Weights of a small transformer language model: RMSNorm after each block, a variant of Adam for these matrices.
MLP neurons of a small language model. Each row is named by its layer, matrix (down: output weights) and neuron, and shows model dimensions 224-319. Each number is 200 + 40 x the weight over its row's rms, rounded and kept within 0 to 999. A neuron's up and down rows have the sign that makes its largest values positive.
A block is one neuron, or neurons of one layer that tend to fire together. After each block is what it responds to, as a language model described it from the Wikipedia text at the highest values.

L7.down508,188,218,228,211,243,211,198,229,177,147,207,158,138,190,227,168,237,160,221,160,214,186,177,241,153,219,219,246,236,237,187,197,195,163,176,195,170,229,266,220,207,161,192,194,185,174,198,203,217,226,208,163,284,223,202,183,238,179,112,190,201,198,213,185,199,232,230,147,149,218,209,204,236,198,245,228,145,187,231,188,221,214,210,235,443,164,247,185,201,191,215,217,211,216,224,172
L7.down684,184,183,189,222,184,167,223,248,164,287,201,202,182,238,183,217,157,198,126,217,184,228,221,225,236,171,201,201,259,234,125,94,190,177,194,171,171,132,206,225,224,270,230,217,272,245,273,134,218,313,177,180,222,98,222,233,175,252,178,250,241,228,171,191,186,197,164,263,159,223,171,222,195,220,134,357,142,184,283,173,158,184,166,216,189,228,180,157,212,216,226,198,141,180,255,212
L7.down1222,205,240,227,228,197,214,168,216,169,266,109,234,219,211,169,205,203,244,261,222,252,247,178,209,229,216,233,190,184,213,226,276,206,272,190,228,134,178,193,198,230,259,168,197,168,244,210,223,99,232,185,173,245,200,203,214,277,231,264,168,172,244,155,211,145,143,247,215,314,110,239,223,220,236,238,190,161,203,242,274,181,207,125,269,329,220,170,241,202,196,208,198,198,231,172,147
L7.down1234,164,150,165,245,204,215,254,285,185,115,175,238,193,221,135,132,188,248,178,111,238,216,212,162,157,244,218,201,202,132,257,228,189,181,194,251,160,242,229,246,178,233,227,178,180,174,256,189,192,148,204,173,147,181,164,186,206,232,191,185,197,208,141,197,213,272,165,179,183,236,290,252,161,157,205,152,163,190,167,275,224,225,125,272,343,232,254,182,217,143,175,209,226,162,236,204
Word-initial fragment pieces. First word-piece of a longer word split into several tokens, such as qu(oting), cons(onants), rep(eating), ret(iring) and dem(ons); also table pipe and separator rows.

L2.down68,175,243,256,206,161,244,231,168,197,188,191,253,238,173,220,144,228,117,136,246,127,214,191,211,172,196,96,279,175,149,175,157,244,194,163,78,227,209,153,289,183,135,217,183,183,214,197,185,212,215,229,211,183,177,160,152,252,227,212,206,265,233,174,258,190,197,219,211,154,252,201,166,117,243,268,171,192,223,218,180,236,223,190,192,150,104,145,138,168,152,166,236,183,215,179,241
L2.down122,206,111,200,160,175,259,266,217,146,159,203,189,204,241,274,187,191,199,239,116,193,178,275,206,160,232,217,172,187,165,202,221,262,186,254,164,171,148,239,188,259,173,166,116,236,241,185,166,244,163,205,197,188,185,285,253,157,185,234,157,263,170,119,218,185,222,244,174,180,171,238,230,142,209,243,223,165,173,188,171,268,237,255,239,159,201,205,192,201,231,219,214,136,176,161,176
L2.down552,192,187,206,230,210,181,188,185,198,231,160,227,242,209,204,124,132,177,183,243,221,160,188,166,213,162,178,233,176,230,185,101,131,190,272,191,224,230,207,147,179,252,147,167,182,130,218,172,229,253,264,223,174,217,214,116,169,343,210,209,217,141,181,148,297,208,152,208,184,251,205,241,281,224,209,203,247,256,192,149,216,226,218,224,170,221,141,198,195,222,197,222,195,211,203,243
L2.down688,194,264,214,135,215,232,176,113,121,203,190,180,177,203,220,204,150,154,200,145,227,260,224,208,268,242,162,193,194,179,167,195,217,136,167,243,232,179,191,224,280,140,165,187,196,166,257,195,263,199,202,188,199,221,185,167,181,186,203,250,219,179,204,198,274,257,198,185,186,185,184,225,269,223,232,144,156,129,187,209,152,234,210,241,189,273,203,242,206,237,246,143,286,256,187,294
L2.down1080,176,142,187,194,222,245,151,184,171,203,239,245,145,222,259,222,215,258,175,189,214,200,274,171,212,164,220,173,174,240,198,246,221,184,193,189,250,181,154,182,214,132,217,246,176,261,152,143,169,316,217,157,179,279,238,234,149,175,226,139,208,278,263,113,218,188,199,248,231,254,190,232,207,264,233,258,204,177,223,252,216,203,209,168,207,275,167,206,192,144,207,206,204,198,256,172
L2.down1240,183,139,191,190,212,276,261,211,246,163,212,214,158,197,176,296,217,248,204,176,264,253,236,176,183,209,284,137,159,153,165,195,177,126,208,342,229,234,202,165,224,204,244,241,233,142,231,262,232,278,234,208,222,243,167,279,241,224,259,223,161,259,151,228,224,184,146,260,195,218,207,185,156,160,191,227,252,218,182,209,265,246,269,191,220,187,192,199,174,147,209,136,185,173,163,184
L2.down1340,207,225,209,155,217,166,217,243,220,142,118,226,213,168,196,187,181,182,202,258,219,227,190,220,205,217,206,227,173,180,197,108,196,273,97,192,191,258,256,250,207,140,183,154,183,194,202,213,228,146,222,248,138,84,223,251,292,214,142,232,214,230,183,197,169,205,148,148,181,276,201,162,222,294,242,182,163,117,155,198,249,254,245,189,193,225,147,192,203,233,175,282,230,210,218,167
L2.down1516,277,178,251,238,226,239,205,188,267,230,190,213,162,147,147,222,268,153,185,167,204,200,150,234,215,196,190,150,204,168,268,157,201,145,113,216,111,181,173,213,191,174,169,223,213,155,184,210,196,217,191,232,182,206,243,194,241,81,188,242,207,239,234,216,208,175,188,227,160,232,178,189,180,201,174,264,222,168,148,214,149,213,197,267,221,236,253,104,228,227,175,251,107,177,225,227
L2.down1538,248,170,194,228,129,228,150,205,179,180,191,151,258,202,103,154,179,159,235,165,169,183,180,204,158,165,181,184,195,277,187,167,183,199,155,182,240,250,194,254,149,202,152,195,213,202,133,194,167,172,214,161,160,161,222,64,213,158,223,244,157,248,138,235,189,214,216,222,155,196,60,233,187,151,142,161,161,241,154,200,153,179,204,208,272,206,258,212,246,167,290,117,150,249,217,185
L2.down1688,222,153,153,189,142,207,180,216,148,183,203,222,194,231,242,139,263,229,251,209,103,207,232,121,131,217,199,254,254,215,218,172,165,230,218,180,198,249,240,247,212,183,178,238,262,162,160,163,213,208,157,156,209,267,220,163,185,206,156,199,179,203,172,197,167,229,247,240,250,188,156,186,231,236,179,223,125,117,278,204,170,193,204,207,242,190,195,134,162,150,219,209,40,186,220,167
L2.down1758,174,192,223,238,136,151,275,161,173,177,207,156,245,202,214,224,222,205,175,199,242,220,223,206,194,264,235,176,163,206,208,173,245,206,179,260,252,237,128,200,136,136,226,270,251,216,219,221,206,180,234,207,231,199,218,249,266,218,219,185,189,236,234,131,139,227,277,195,217,231,221,190,250,153,170,124,192,234,183,143,319,131,129,219,130,105,239,129,187,125,259,219,183,253,174,198
L2.down1800,167,241,186,217,237,182,331,235,250,272,164,155,220,231,154,201,160,165,144,234,228,174,190,145,183,207,212,251,196,210,191,174,203,212,161,231,161,161,221,213,253,178,170,247,214,234,200,155,173,179,156,169,175,230,193,232,155,240,106,166,193,157,154,223,202,239,220,229,238,252,186,132,213,216,166,242,200,209,206,196,452,135,255,167,119,131,197,212,152,189,240,270,181,142,225,196
L2.down1938,205,201,138,175,263,291,181,186,190,186,169,180,189,152,264,262,205,175,187,208,166,228,174,155,95,218,195,158,217,226,203,261,222,211,130,160,204,183,188,286,189,211,197,220,191,220,207,91,249,238,190,221,147,142,136,203,189,201,240,209,219,159,222,201,173,242,270,197,169,190,177,193,155,200,229,171,232,238,178,254,168,186,200,203,254,217,193,180,255,139,218,267,218,186,194,177
L2.down2056,278,174,239,177,191,159,226,176,167,126,228,198,152,278,206,206,255,128,147,225,163,206,220,180,222,187,232,236,236,190,250,190,241,214,200,161,195,156,208,174,219,162,180,245,207,204,226,197,191,149,188,190,217,173,224,176,200,276,162,229,193,226,257,209,210,153,160,253,228,217,223,118,185,274,150,241,148,177,175,115,216,97,183,219,150,327,216,175,131,223,154,220,116,190,185,221
L2.down2065,195,197,212,246,208,182,235,172,212,173,122,320,264,228,207,158,162,253,283,258,275,216,231,222,188,255,108,192,174,160,276,184,195,211,278,191,240,237,256,190,225,127,252,261,170,278,280,105,168,145,157,196,171,190,182,206,219,244,192,131,190,154,256,196,218,226,216,245,175,165,170,207,195,200,190,264,157,183,144,155,258,165,243,185,156,172,165,197,135,132,185,198,233,176,175,204
L2.down2222,145,216,209,190,260,184,272,113,175,207,233,179,232,263,210,207,152,238,223,203,177,131,183,160,170,232,213,208,235,243,200,202,154,244,154,194,153,129,190,189,202,255,182,162,187,209,167,240,160,265,174,230,221,164,233,234,184,224,220,218,213,195,194,226,214,181,166,213,213,173,182,165,265,241,137,150,203,243,140,225,224,219,183,153,286,309,183,230,209,278,147,126,207,242,165,195
Film and TV cast listings. Tokens in actor and show articles, chiefly "Cast" section headings, cast/role words, and leading pipes of filmography table rows such as "TV", "series", "directed".

L7.down230,212,235,146,198,171,250,244,252,242,234,188,150,231,161,219,121,111,205,217,98,165,219,181,220,241,174,191,216,248,180,165,255,165,191,173,226,240,228,184,208,183,196,146,254,188,177,163,197,224,182,170,179,186,217,157,214,159,202,293,178,269,163,218,206,241,129,279,254,230,232,198,191,186,250,257,173,226,155,220,207,197,177,222,199,189,147,235,215,224,217,241,267,201,234,180,233
L7.down1385,162,198,196,227,157,198,203,177,179,244,206,176,127,188,206,219,164,180,186,126,232,144,176,237,223,196,207,230,262,135,111,194,171,145,166,141,169,236,158,231,185,184,180,222,259,262,166,232,265,208,161,98,251,191,214,184,143,177,209,241,280,197,142,168,226,190,231,151,208,219,256,215,178,260,219,261,184,243,220,266,172,155,245,245,246,152,261,203,238,231,216,325,212,251,243,201
L7.down1446,206,224,201,210,239,271,200,184,154,200,126,186,119,211,149,165,210,202,292,141,178,208,176,153,222,178,204,185,233,185,220,188,182,155,233,140,186,155,216,252,220,158,140,177,209,219,151,204,162,104,245,165,246,205,245,131,201,194,264,242,193,147,252,248,237,207,233,123,179,197,299,167,224,188,223,199,177,174,267,217,246,154,262,224,248,138,275,223,248,245,180,248,207,309,244,154
L7.down1506,228,139,214,186,120,215,206,195,274,284,228,196,251,195,144,240,182,206,268,209,211,233,223,244,166,222,154,180,193,190,181,176,147,221,190,160,134,201,208,175,189,162,82,187,169,267,181,125,241,221,162,205,238,145,184,240,271,170,200,241,267,258,181,246,224,218,198,111,171,171,175,184,204,263,226,186,272,214,186,206,148,212,239,180,193,128,172,202,234,261,178,256,221,168,211,247
Just before a work title. Tokens directly preceding the name of a show, album, film or other work in media biographies and filmography tables, e.g. "|", "NBC's", "operas", "record".

L2.down74,179,212,153,214,178,173,391,195,219,137,191,175,180,159,156,248,244,125,128,196,243,211,231,157,210,210,242,200,182,237,180,237,193,192,245,192,204,143,228,204,177,194,188,172,238,213,241,128,174,218,137,201,177,189,207,164,181,137,230,220,198,242,227,147,169,176,248,190,229,202,172,216,205,221,217,210,223,190,239,192,441,262,186,203,256,152,184,202,207,206,202,193,178,239,178,219
L2.down111,255,114,165,205,249,267,256,274,221,222,222,179,141,208,145,188,210,253,217,101,191,164,232,138,121,233,221,154,182,232,219,181,183,199,239,249,197,243,155,161,226,165,227,205,157,245,186,220,185,319,269,214,225,186,241,167,175,207,196,201,165,200,192,171,247,275,174,237,218,176,192,194,292,248,157,185,228,232,252,94,160,210,162,208,292,152,168,180,173,141,176,189,194,165,222,139
L2.down359,202,192,137,196,178,217,299,133,175,179,108,219,173,155,200,177,274,253,254,196,130,211,226,202,373,221,229,233,195,250,299,251,113,173,181,175,184,194,235,183,229,138,154,120,211,245,97,205,268,170,224,197,167,210,255,223,222,147,143,155,177,306,246,179,189,134,177,255,175,229,173,158,264,162,233,200,160,165,209,201,275,231,211,192,246,228,108,172,123,170,185,160,204,191,152,216
L2.down429,222,182,166,269,159,136,199,192,185,198,255,202,166,181,177,207,127,147,245,222,233,233,225,212,164,245,178,215,239,176,177,222,210,173,285,227,239,209,271,229,168,164,175,167,192,254,188,208,148,211,225,218,238,195,232,213,272,294,118,179,198,228,259,152,174,143,192,217,177,175,226,184,215,184,219,239,123,236,217,234,182,180,153,182,228,140,211,201,150,207,233,180,198,203,203,146
L2.down486,194,162,221,219,207,246,379,160,233,234,195,187,181,125,149,168,179,165,145,202,161,212,222,133,183,213,200,249,253,213,203,242,194,152,172,157,171,172,198,250,158,177,267,194,149,226,178,172,196,224,211,218,237,224,213,165,197,187,145,182,235,228,241,170,196,139,157,192,186,179,229,253,204,181,191,214,173,215,261,261,404,173,223,250,264,175,270,220,174,250,200,180,165,152,115,219
L2.down695,220,144,241,140,261,236,213,180,244,119,264,160,237,212,157,148,193,171,199,178,172,249,178,179,216,214,150,208,121,256,242,256,222,244,216,167,188,266,226,205,199,200,200,135,258,195,235,158,145,136,292,249,238,187,157,188,166,205,231,165,193,293,202,144,231,156,195,146,190,208,276,170,204,192,214,186,187,254,193,240,243,139,205,111,204,184,213,187,91,180,133,243,238,158,179,191
L2.down949,208,108,228,149,246,173,367,193,246,161,209,164,213,230,187,181,233,192,265,218,231,176,183,202,248,208,243,164,183,267,149,193,218,245,194,204,285,264,208,231,227,201,266,147,200,308,274,209,132,177,287,234,218,171,268,194,241,210,199,170,238,213,201,145,213,158,238,153,197,191,198,133,178,177,213,239,176,188,250,227,390,179,173,193,207,136,210,211,128,180,119,200,247,216,205,143
L2.down1158,191,160,183,200,213,236,301,243,188,229,185,191,158,196,209,243,181,222,169,211,251,191,162,168,140,296,188,221,187,203,239,271,156,229,195,186,212,217,286,253,206,170,87,132,179,200,222,201,182,272,262,160,271,157,213,185,228,190,215,187,172,128,207,209,190,168,238,191,184,169,200,177,236,240,166,249,153,249,245,278,296,235,172,199,215,199,216,204,183,161,289,173,151,238,250,160
L2.down1189,196,194,228,220,234,217,309,199,212,176,225,230,121,220,198,190,190,154,245,209,273,224,229,175,218,208,222,162,188,184,226,200,242,220,185,196,131,181,151,159,227,201,209,196,280,222,153,290,219,217,169,218,165,210,215,235,177,240,147,231,131,208,161,176,236,210,212,193,148,215,169,202,215,230,152,173,243,241,181,183,308,215,249,144,206,190,179,188,221,130,264,218,202,193,182,180
L2.down1387,204,233,216,234,195,220,344,199,202,180,219,240,168,178,206,237,186,242,199,181,281,238,199,226,156,189,221,155,218,243,151,189,236,187,251,199,187,184,261,201,158,178,223,169,215,90,217,199,146,189,202,203,217,145,209,164,197,193,184,181,158,224,236,217,199,156,177,250,208,212,180,200,248,229,166,246,155,207,227,193,336,277,154,123,161,140,254,240,210,241,215,177,179,146,254,198
L2.down1764,195,194,181,215,196,167,309,147,257,181,223,209,169,169,190,214,257,237,211,192,223,197,199,194,259,254,134,178,224,248,183,231,198,240,168,161,221,242,252,144,161,286,200,184,152,254,133,168,148,155,220,185,230,161,205,154,179,190,154,207,154,228,221,151,139,179,186,179,129,188,196,186,201,227,227,256,167,182,243,191,328,197,197,227,282,187,197,228,152,204,216,158,183,133,143,159
L2.down1836,147,202,245,229,224,213,260,275,212,115,190,181,173,190,153,205,219,234,202,198,298,213,155,197,162,171,271,207,202,201,212,255,233,195,218,208,179,181,283,224,209,156,177,196,151,170,220,244,206,282,195,228,269,78,182,203,237,273,174,287,209,125,196,191,196,193,181,173,205,179,207,216,249,247,144,194,156,131,288,217,318,225,170,178,269,159,206,174,214,132,213,146,199,186,269,91
L2.down2020,200,179,232,274,179,203,358,246,253,197,185,225,216,163,229,191,227,241,231,230,187,248,223,176,182,154,261,131,140,219,187,174,143,164,236,173,149,170,290,188,176,188,234,210,185,228,198,131,169,139,200,198,190,175,177,154,147,195,217,191,119,198,256,227,188,171,182,213,197,261,205,215,215,212,126,205,166,182,215,225,409,180,148,245,184,198,178,255,214,186,159,187,169,206,193,240
L2.down2104,254,211,178,224,202,144,299,167,225,234,215,231,104,166,161,236,162,198,211,193,259,215,183,149,179,176,176,157,193,232,237,244,217,214,195,185,171,147,246,208,199,207,138,228,142,218,166,219,136,212,161,232,200,120,206,153,223,229,125,194,205,157,215,226,198,144,231,192,202,175,166,220,217,239,161,234,158,153,165,243,358,198,214,153,320,166,226,217,159,153,237,134,207,149,226,189
L2.down2163,114,147,309,164,180,92,354,273,138,245,193,198,120,170,176,206,179,303,174,195,197,161,233,243,197,236,206,251,166,167,193,232,153,234,166,188,195,203,210,194,183,211,100,239,191,230,185,215,200,252,223,187,244,201,183,193,246,196,150,251,214,284,184,257,189,166,197,195,227,163,166,236,244,214,217,106,202,202,234,217,332,201,252,161,152,175,201,235,240,196,170,221,121,181,189,169
L2.down2179,210,126,204,151,293,180,436,254,225,198,131,184,189,232,203,227,234,225,170,213,254,162,209,196,231,199,210,180,209,252,134,134,152,168,200,193,226,232,201,197,265,205,182,200,188,219,232,154,145,188,170,230,205,127,201,188,163,158,250,243,252,171,225,177,169,157,197,221,211,186,182,205,166,205,159,208,198,206,246,179,387,174,184,166,427,222,201,187,170,222,226,167,170,142,212,192
Latinate prefix word-starts. Opening word pieces that are Latinate prefixes, often capitalized, like Comp, Co, Rep, Conf, Dep, Ext, at the start of words cut into pieces.

L5.down1993,177,170,176,251,216,157,127,186,227,137,197,275,223,159,271,72,166,246,157,165,181,225,312,231,138,148,174,208,179,122,207,146,230,278,247,175,251,201,186,187,167,213,277,133,147,231,201,207,205,212,215,192,262,179,179,199,173,214,212,192,177,233,181,128,235,189,217,261,194,220,197,213,272,192,173,176,194,207,206,225,199,156,164,215,233,210,177,213,116,206,161,145,256,174,152,209
Structured list and table tokens. Tokens inside structured Wikipedia text: middle digit chunks of ISBNs (11'78'), month names in dates (22 August), table pipes and row breaks, section headers (Act, Cast).

L5.down1460,198,184,210,206,197,182,119,179,127,195,257,153,210,256,211,232,198,215,208,210,195,166,228,217,156,175,135,182,191,254,183,111,175,227,210,216,185,170,150,174,252,248,205,242,201,140,280,158,186,221,152,149,195,195,263,199,139,206,176,104,151,256,217,193,167,204,92,250,234,194,195,185,140,176,264,198,161,178,226,186,256,170,165,176,242,245,170,187,235,149,197,244,230,220,191,191
Comp- pieces and table cells. Word-initial pieces like comp (compact, Complement, Competitions) and the first cell of table rows, such as Career, rank numbers, Total.

L7.down88,265,192,236,198,215,142,185,233,110,190,184,206,261,248,170,234,253,181,209,206,161,262,147,138,95,148,207,209,208,241,178,229,192,207,178,226,252,207,193,212,197,167,215,242,232,211,224,195,209,244,192,185,168,143,130,205,123,175,195,238,179,212,207,198,197,142,208,240,207,146,146,225,144,208,206,216,203,203,201,241,227,208,211,163,292,217,197,152,198,161,197,239,214,168,210,214
L7.down929,246,209,224,159,167,88,197,241,148,197,199,240,168,200,242,162,270,263,163,247,178,192,185,167,193,193,230,200,228,244,203,222,151,235,215,239,225,135,226,216,184,169,196,241,209,198,262,160,221,236,221,146,140,178,185,240,198,143,297,214,130,200,214,185,217,117,180,225,209,161,191,226,171,273,181,181,151,145,187,209,175,222,184,208,313,227,237,191,284,168,205,264,142,199,294,190
L7.down1088,176,212,208,243,191,257,273,170,132,250,206,175,175,245,173,164,284,181,203,149,139,191,225,199,188,229,169,240,238,202,165,192,183,218,242,230,258,103,197,218,178,180,197,191,209,104,244,177,230,191,204,183,170,199,184,175,126,238,236,293,262,208,205,128,192,188,180,239,201,161,294,125,206,193,198,237,172,131,215,181,238,240,184,107,169,179,207,228,193,224,149,211,220,186,232,232
L7.down1263,180,173,189,239,218,232,238,165,150,174,187,231,257,292,183,221,228,114,138,216,223,253,214,234,150,196,133,247,202,227,218,241,164,174,216,261,214,249,220,206,174,269,173,198,164,243,231,192,169,220,173,213,248,258,246,135,147,134,254,211,216,183,215,144,180,185,172,251,171,203,188,213,135,162,215,299,252,187,175,294,182,205,164,237,354,255,209,170,198,249,178,210,213,187,180,211
Passive event participles. Past participles ending a passive verb phrase after was or were, such as released, formed, built, usually followed by by, in or on.

L2.down50,233,199,213,233,203,210,236,214,190,210,267,136,236,232,181,196,210,166,168,173,171,220,251,293,232,243,201,161,190,226,182,283,247,195,217,238,170,299,181,208,263,227,205,156,193,159,210,209,156,210,189,289,175,197,205,214,244,257,180,222,198,253,178,224,207,188,265,244,185,213,169,178,211,257,246,235,135,186,261,212,286,206,195,215,171,248,197,205,218,198,192,219,206,174,211,231
L2.down121,166,206,153,183,215,206,334,100,195,208,190,104,187,173,194,205,161,163,159,288,217,188,330,219,245,189,207,189,243,172,189,183,208,175,193,255,179,187,202,188,258,206,178,204,202,220,175,201,175,232,151,207,119,213,205,182,232,223,185,216,153,190,160,165,107,247,237,185,151,185,190,133,237,263,199,212,235,223,146,191,356,180,183,121,124,160,204,149,218,245,150,225,160,153,202,227
L2.down132,194,236,297,250,280,226,288,204,251,242,188,235,239,225,198,196,145,162,198,259,169,258,227,203,142,232,258,171,185,237,205,234,212,163,158,178,249,179,195,188,189,158,198,180,173,170,199,215,215,243,282,198,183,198,146,196,207,188,190,225,222,152,213,230,180,209,168,214,170,206,228,164,179,222,268,244,142,212,172,189,318,184,174,240,128,184,238,222,237,231,240,171,232,203,207,154
L2.down162,219,168,174,187,209,222,287,234,177,199,213,217,145,208,166,180,217,210,176,200,240,182,177,182,225,188,241,206,163,184,242,256,228,182,242,212,187,273,324,207,188,196,215,112,196,283,231,180,199,138,259,213,180,196,178,127,233,171,211,190,157,135,181,182,214,180,181,236,256,182,183,275,208,189,221,215,192,179,136,183,412,204,190,230,104,188,229,165,244,198,258,203,148,169,230,164
L2.down211,182,180,216,156,176,155,356,169,233,220,105,176,225,227,134,170,210,202,244,204,145,187,201,181,189,201,178,201,171,146,160,228,211,201,222,200,244,170,224,196,232,134,168,219,196,195,177,223,216,229,182,183,122,168,204,165,205,271,180,148,196,235,239,208,165,169,275,192,155,214,173,245,205,159,140,213,214,201,185,246,365,228,266,209,109,177,211,232,222,223,219,221,165,179,229,180
L2.down241,269,212,218,163,180,194,311,199,332,219,139,188,210,245,182,234,193,178,190,249,283,192,176,238,262,142,189,202,177,198,184,157,229,162,235,200,147,202,226,158,169,150,262,211,160,210,145,210,233,190,141,182,136,160,241,173,192,208,197,227,160,241,159,208,188,165,234,260,193,187,253,242,182,262,138,234,180,163,215,169,358,203,217,224,160,166,244,166,217,177,197,214,198,154,172,191
L2.down426,153,175,219,292,195,207,266,184,164,183,240,166,122,151,106,212,194,251,229,271,122,174,166,225,225,171,177,198,165,211,225,207,179,133,176,153,171,220,138,251,191,194,179,176,150,226,235,140,171,177,251,233,210,197,213,195,113,181,187,287,217,119,206,216,192,184,243,157,204,149,249,134,237,160,203,207,145,198,135,301,266,214,221,166,143,273,276,114,204,240,199,210,257,205,140,200
L2.down640,202,193,229,282,167,223,199,224,229,246,194,227,204,119,203,228,180,177,210,218,216,280,200,161,215,197,135,240,191,219,213,244,227,153,207,267,188,215,161,185,166,229,219,158,246,145,163,222,190,220,241,198,277,193,267,119,134,224,105,226,257,219,278,244,227,305,198,214,201,219,172,234,208,163,214,192,247,191,258,300,134,150,230,176,194,188,102,178,158,272,155,120,172,179,162,233
L2.down832,171,208,111,207,271,207,299,241,172,160,196,248,171,217,213,234,179,248,233,225,172,225,155,254,223,205,199,248,161,171,160,211,283,211,151,144,117,254,177,167,227,257,220,179,152,183,222,131,135,269,254,261,159,225,223,165,193,298,142,224,231,101,87,203,195,168,187,176,199,191,202,232,163,176,170,203,150,207,175,286,256,216,162,240,211,141,175,171,216,245,237,225,230,252,116,223
L2.down1134,205,255,121,256,173,181,346,123,161,208,175,201,210,186,204,179,142,186,118,188,192,175,153,222,181,171,186,161,237,273,206,222,201,242,212,177,193,228,186,243,166,188,189,153,164,197,227,139,236,213,153,208,192,190,150,199,191,231,213,226,156,174,176,192,225,231,153,252,207,157,187,203,230,162,220,240,221,240,204,184,408,197,230,224,277,219,254,246,254,200,226,232,197,178,219,227
L2.down1307,209,194,235,212,174,221,60,163,170,178,225,212,207,251,191,221,193,166,261,208,175,183,188,204,238,193,111,183,175,162,232,280,228,255,255,187,167,185,213,173,210,122,149,186,255,170,227,154,160,242,167,166,206,183,216,175,243,207,182,165,161,166,132,251,246,173,265,233,168,250,147,230,209,198,164,230,225,222,109,179,11,137,200,198,298,173,269,216,208,246,279,209,215,190,200,202
L2.down1579,199,205,197,222,169,225,375,154,202,229,169,176,191,212,170,148,144,201,183,175,230,227,146,194,183,195,233,161,199,224,260,238,208,137,150,185,209,181,237,203,175,169,123,212,244,220,238,222,263,179,164,230,224,182,198,179,182,215,175,191,225,179,180,220,159,196,165,260,194,136,167,184,277,224,214,263,170,174,218,226,397,227,199,279,409,216,199,167,275,195,242,176,224,243,240,198
L2.down1625,268,212,152,190,187,216,299,139,202,192,181,212,220,209,133,200,151,180,170,182,172,209,214,145,197,169,242,221,177,228,148,173,217,182,165,180,177,183,223,216,224,148,198,238,217,195,205,241,221,211,190,251,201,193,172,163,201,210,140,239,202,178,204,217,256,273,154,211,211,147,200,213,214,204,221,213,256,201,220,269,333,167,242,231,367,215,253,203,228,206,218,235,224,221,236,235
L2.down2052,195,241,217,225,216,185,352,168,250,222,178,228,255,210,184,192,236,228,192,250,143,163,181,264,178,170,189,220,224,216,227,255,195,204,200,208,193,210,234,274,214,151,216,121,196,158,230,226,168,216,213,243,122,188,212,136,214,196,153,223,228,147,229,160,212,263,205,256,232,181,231,218,247,228,210,193,208,172,153,189,382,186,208,183,155,128,248,174,264,141,254,186,236,214,158,140
L2.down2203,260,220,222,234,316,199,257,135,151,228,136,189,256,156,137,216,163,219,106,132,213,154,150,205,217,152,220,230,199,182,241,242,295,210,112,173,175,189,166,186,219,179,250,189,224,163,216,205,158,123,215,223,206,137,203,148,162,163,96,221,108,184,243,272,231,216,239,167,198,185,176,114,127,216,160,173,231,244,192,240,279,155,178,188,202,202,205,202,211,196,224,170,242,222,144,204
L2.down2247,176,190,151,186,167,190,287,171,249,183,135,169,214,144,237,134,143,247,215,209,182,130,152,245,200,190,169,190,220,224,138,135,229,215,253,260,208,240,225,232,216,238,175,237,209,235,204,279,213,300,136,127,168,249,182,109,249,238,190,168,274,214,214,191,145,223,195,202,253,112,201,169,147,134,165,144,222,136,189,182,257,207,236,240,167,170,229,194,147,123,182,195,168,242,180,241
Free and participle words. Mostly "free"/"Free" as adjective, verb or name part (free thought, Born Free, free her), plus past participles/adjectives like led, early, based, directed.

L5.down2105,255,174,176,221,218,108,176,165,114,202,294,213,212,229,233,247,194,180,147,222,107,200,228,176,169,234,291,151,266,229,174,234,84,140,186,251,212,183,169,255,159,217,247,172,232,251,186,152,217,269,246,135,173,236,230,239,124,218,169,179,161,279,279,156,239,167,207,221,242,213,193,212,213,224,190,178,236,202,245,231,250,146,124,162,178,191,227,113,167,185,231,202,158,166,291,236
Passive past participles. Past participles used passively, either after was/is/were or directly after a noun as a reduced relative clause, e.g. written, built, held, found.